Weights of a small transformer language model.
Architecture: RMSNorm before each block, learned and rotary positions, no biases in attention or MLP, untied embeddings, normalized queries and keys.
Training: a variant of Muon for these matrices, 562M tokens, 4685 steps.
MLP neurons of a small language model. Each row is named by its layer, matrix (down: output weights) and neuron, and shows model dimensions 80-143. Each number is 200 + 20 x the weight over its row's rms, rounded and kept within 0 to 999. A neuron's up and down rows have the sign that makes its largest values positive.
A block is one neuron, or neurons of one layer that tend to fire together. Before each block is what it responds to, as a language model described it from the Wikipedia text at the highest values.

Counted games and appearances
L5.down262,210,196,187,168,219,200,195,207,224,181,204,194,169,216,229,245,194,211,202,198,222,169,251,225,213,210,181,187,223,191,192,191,206,167,221,222,151,225,207,219,189,207,204,204,183,203,196,207,175,202,221,198,219,197,247,190,237,177,200,202,176,170,207,228
L5.down298,198,176,228,186,229,196,220,218,195,197,236,181,188,218,238,195,222,218,216,209,204,203,223,216,199,186,206,170,190,220,189,219,163,184,154,217,197,197,214,194,181,227,172,182,229,183,194,215,225,219,203,220,171,189,200,227,169,184,189,211,180,188,188,216
L5.down403,211,184,213,205,187,226,205,220,206,183,168,185,186,196,191,175,198,228,208,231,183,201,213,206,200,191,214,193,207,224,213,230,210,199,203,193,193,207,182,194,213,191,195,221,206,167,212,200,180,191,236,202,167,214,220,174,204,219,215,189,189,217,182,236
L5.down481,186,199,169,203,213,200,220,175,194,256,200,208,200,182,201,172,225,238,209,197,189,224,205,244,212,204,167,176,195,203,210,185,207,196,171,194,191,172,201,174,206,211,179,180,199,173,203,170,175,188,174,233,157,191,186,204,210,212,215,187,196,232,208,191
L5.down763,207,220,229,196,205,185,215,217,215,207,216,188,175,183,207,217,212,187,219,195,228,191,191,228,221,205,202,152,175,205,200,186,208,186,205,195,193,177,231,218,196,214,223,215,175,202,237,190,204,214,193,169,204,185,192,187,202,192,167,232,188,221,172,202
L5.down1149,235,201,173,222,216,219,163,176,193,187,195,185,216,178,196,201,193,222,218,219,205,192,219,179,238,199,196,202,184,202,206,191,203,209,176,221,202,219,204,203,210,175,233,214,187,191,212,179,223,224,169,200,196,211,225,203,211,201,190,164,179,200,165,175
L5.down1416,176,175,205,196,187,219,236,237,219,230,237,177,194,227,181,188,188,231,207,191,191,206,194,221,166,202,220,208,182,212,155,178,213,234,197,189,159,241,212,164,191,211,194,173,224,217,225,246,184,217,221,208,192,177,227,205,210,204,226,196,212,214,176,187
L5.down1452,189,165,232,187,176,182,209,193,210,240,196,171,252,184,203,200,207,211,202,202,193,169,205,185,173,185,187,193,210,211,197,191,219,215,231,212,195,176,168,198,210,183,173,209,199,222,174,230,216,197,178,214,163,185,239,181,190,221,195,208,224,182,222,209

Sports team name parts
L7.down562,202,186,259,216,216,180,182,241,210,239,208,168,184,208,210,205,183,207,185,228,197,164,214,193,181,222,168,151,180,188,183,208,229,201,228,228,200,204,230,218,191,181,170,191,175,216,200,186,176,198,206,205,215,173,194,210,185,205,206,194,188,178,201,174

Football career hyphens
L4.down9,196,197,199,212,182,227,193,218,192,222,230,186,215,209,195,228,172,188,189,195,213,210,195,179,207,263,214,210,198,196,176,218,158,184,191,165,203,190,211,199,187,222,189,183,210,242,222,175,184,226,171,201,210,170,219,170,189,183,210,205,192,202,249,185
L4.down314,214,194,205,210,181,219,203,214,213,186,230,189,199,169,210,229,189,192,213,196,192,191,179,173,213,177,192,194,186,219,180,237,184,215,216,164,183,189,211,217,214,203,203,219,196,192,193,215,181,215,211,222,195,234,207,172,171,161,223,217,215,188,240,225
L4.down416,226,186,226,198,222,192,166,219,215,198,194,222,225,187,212,192,200,207,208,227,204,213,164,178,216,168,208,219,206,183,210,194,189,197,194,210,198,199,217,200,211,199,192,215,187,236,168,214,205,194,182,218,237,232,175,190,207,174,195,227,185,208,193,202
L4.down535,218,216,197,188,232,197,227,218,202,179,248,198,197,206,188,202,209,217,219,205,187,197,231,190,201,218,140,192,181,211,200,192,213,200,165,206,229,224,190,202,177,164,220,164,225,165,204,163,172,222,201,188,181,163,213,194,179,151,164,150,209,181,219,192
L4.down637,184,188,216,184,194,184,225,234,207,225,196,191,213,193,178,205,187,185,224,195,192,192,216,209,221,211,173,178,199,169,203,194,197,223,199,155,234,172,188,190,209,251,198,209,131,209,212,213,208,191,209,171,197,203,186,206,228,196,183,182,198,241,193,216
L4.down801,186,217,216,160,189,155,168,222,199,238,194,211,192,224,180,187,209,204,234,206,200,236,197,185,193,200,206,201,175,215,231,206,210,195,194,180,199,249,206,207,191,186,218,212,167,165,236,178,200,197,224,201,184,169,192,181,217,225,207,186,194,207,202,195
L4.down848,228,181,194,211,228,208,203,182,212,194,178,189,187,221,203,195,185,208,200,229,174,215,191,198,205,214,205,218,178,222,250,196,195,205,208,239,153,202,208,191,197,211,194,254,211,225,171,193,192,205,201,200,178,170,211,187,226,176,202,196,223,169,177,203
L4.down1249,188,229,210,180,186,181,175,202,228,215,205,212,197,201,200,193,205,170,214,231,195,211,210,203,201,197,213,154,185,189,233,183,187,168,215,205,209,235,193,233,176,243,171,251,191,198,167,226,209,193,203,201,195,183,191,199,227,192,202,202,197,176,212,170

Section boundaries and year prefixes
L5.down37,189,220,182,210,223,196,213,185,177,177,178,215,132,201,204,223,154,207,204,238,164,209,199,205,188,206,187,196,200,194,221,200,202,189,216,188,198,217,199,196,211,203,213,204,169,201,209,231,177,225,216,219,207,185,169,194,216,177,183,208,179,196,235,205
L5.down454,184,218,170,182,206,216,201,214,214,200,222,189,202,175,188,179,202,206,198,200,194,171,213,205,214,201,216,180,175,200,198,209,206,168,153,187,188,180,228,169,221,234,182,242,206,206,196,235,192,208,190,212,194,163,232,209,169,162,217,216,197,206,224,195
L5.down609,180,219,190,200,172,183,179,227,187,221,205,203,215,170,206,208,229,186,227,189,184,217,194,182,217,216,188,217,214,193,211,160,203,178,183,186,219,221,222,206,218,199,210,192,231,199,176,196,176,224,219,216,237,192,227,198,199,174,203,237,197,180,189,239
L5.down688,192,184,188,172,195,175,202,166,225,195,220,225,181,222,205,175,211,185,205,188,213,192,221,222,211,160,219,175,191,220,194,188,223,184,202,162,197,234,222,211,212,209,196,208,192,191,176,184,205,181,176,183,191,221,232,185,186,200,202,184,241,196,201,209
L5.down725,190,185,188,180,219,180,182,195,204,212,199,208,185,221,201,199,195,194,203,232,174,162,191,185,218,200,177,166,209,224,236,188,207,213,198,200,221,188,209,178,190,219,182,194,173,205,167,209,214,221,207,262,197,190,228,238,229,182,217,184,194,218,195,198
L5.down807,175,221,189,203,199,197,209,174,247,206,216,237,191,198,181,217,164,220,171,214,193,220,180,177,213,185,247,218,193,180,222,211,225,218,186,189,231,226,216,240,215,181,234,207,174,227,213,199,236,189,208,213,221,200,205,218,206,192,190,198,182,209,189,190
L5.down1093,181,165,202,199,191,182,208,235,174,197,199,222,171,183,218,219,204,211,189,207,178,222,205,187,213,154,230,221,186,208,214,203,191,188,186,165,237,198,206,220,161,182,207,199,193,207,193,183,217,179,219,195,202,196,221,224,186,191,190,225,186,210,201,227
L5.down1415,178,185,175,181,182,219,189,215,205,228,191,214,203,202,218,206,176,176,187,216,210,190,217,174,179,196,244,219,187,173,215,162,216,171,188,173,192,205,180,184,203,177,209,196,209,206,223,158,239,190,198,230,171,192,239,211,173,202,186,232,185,237,227,213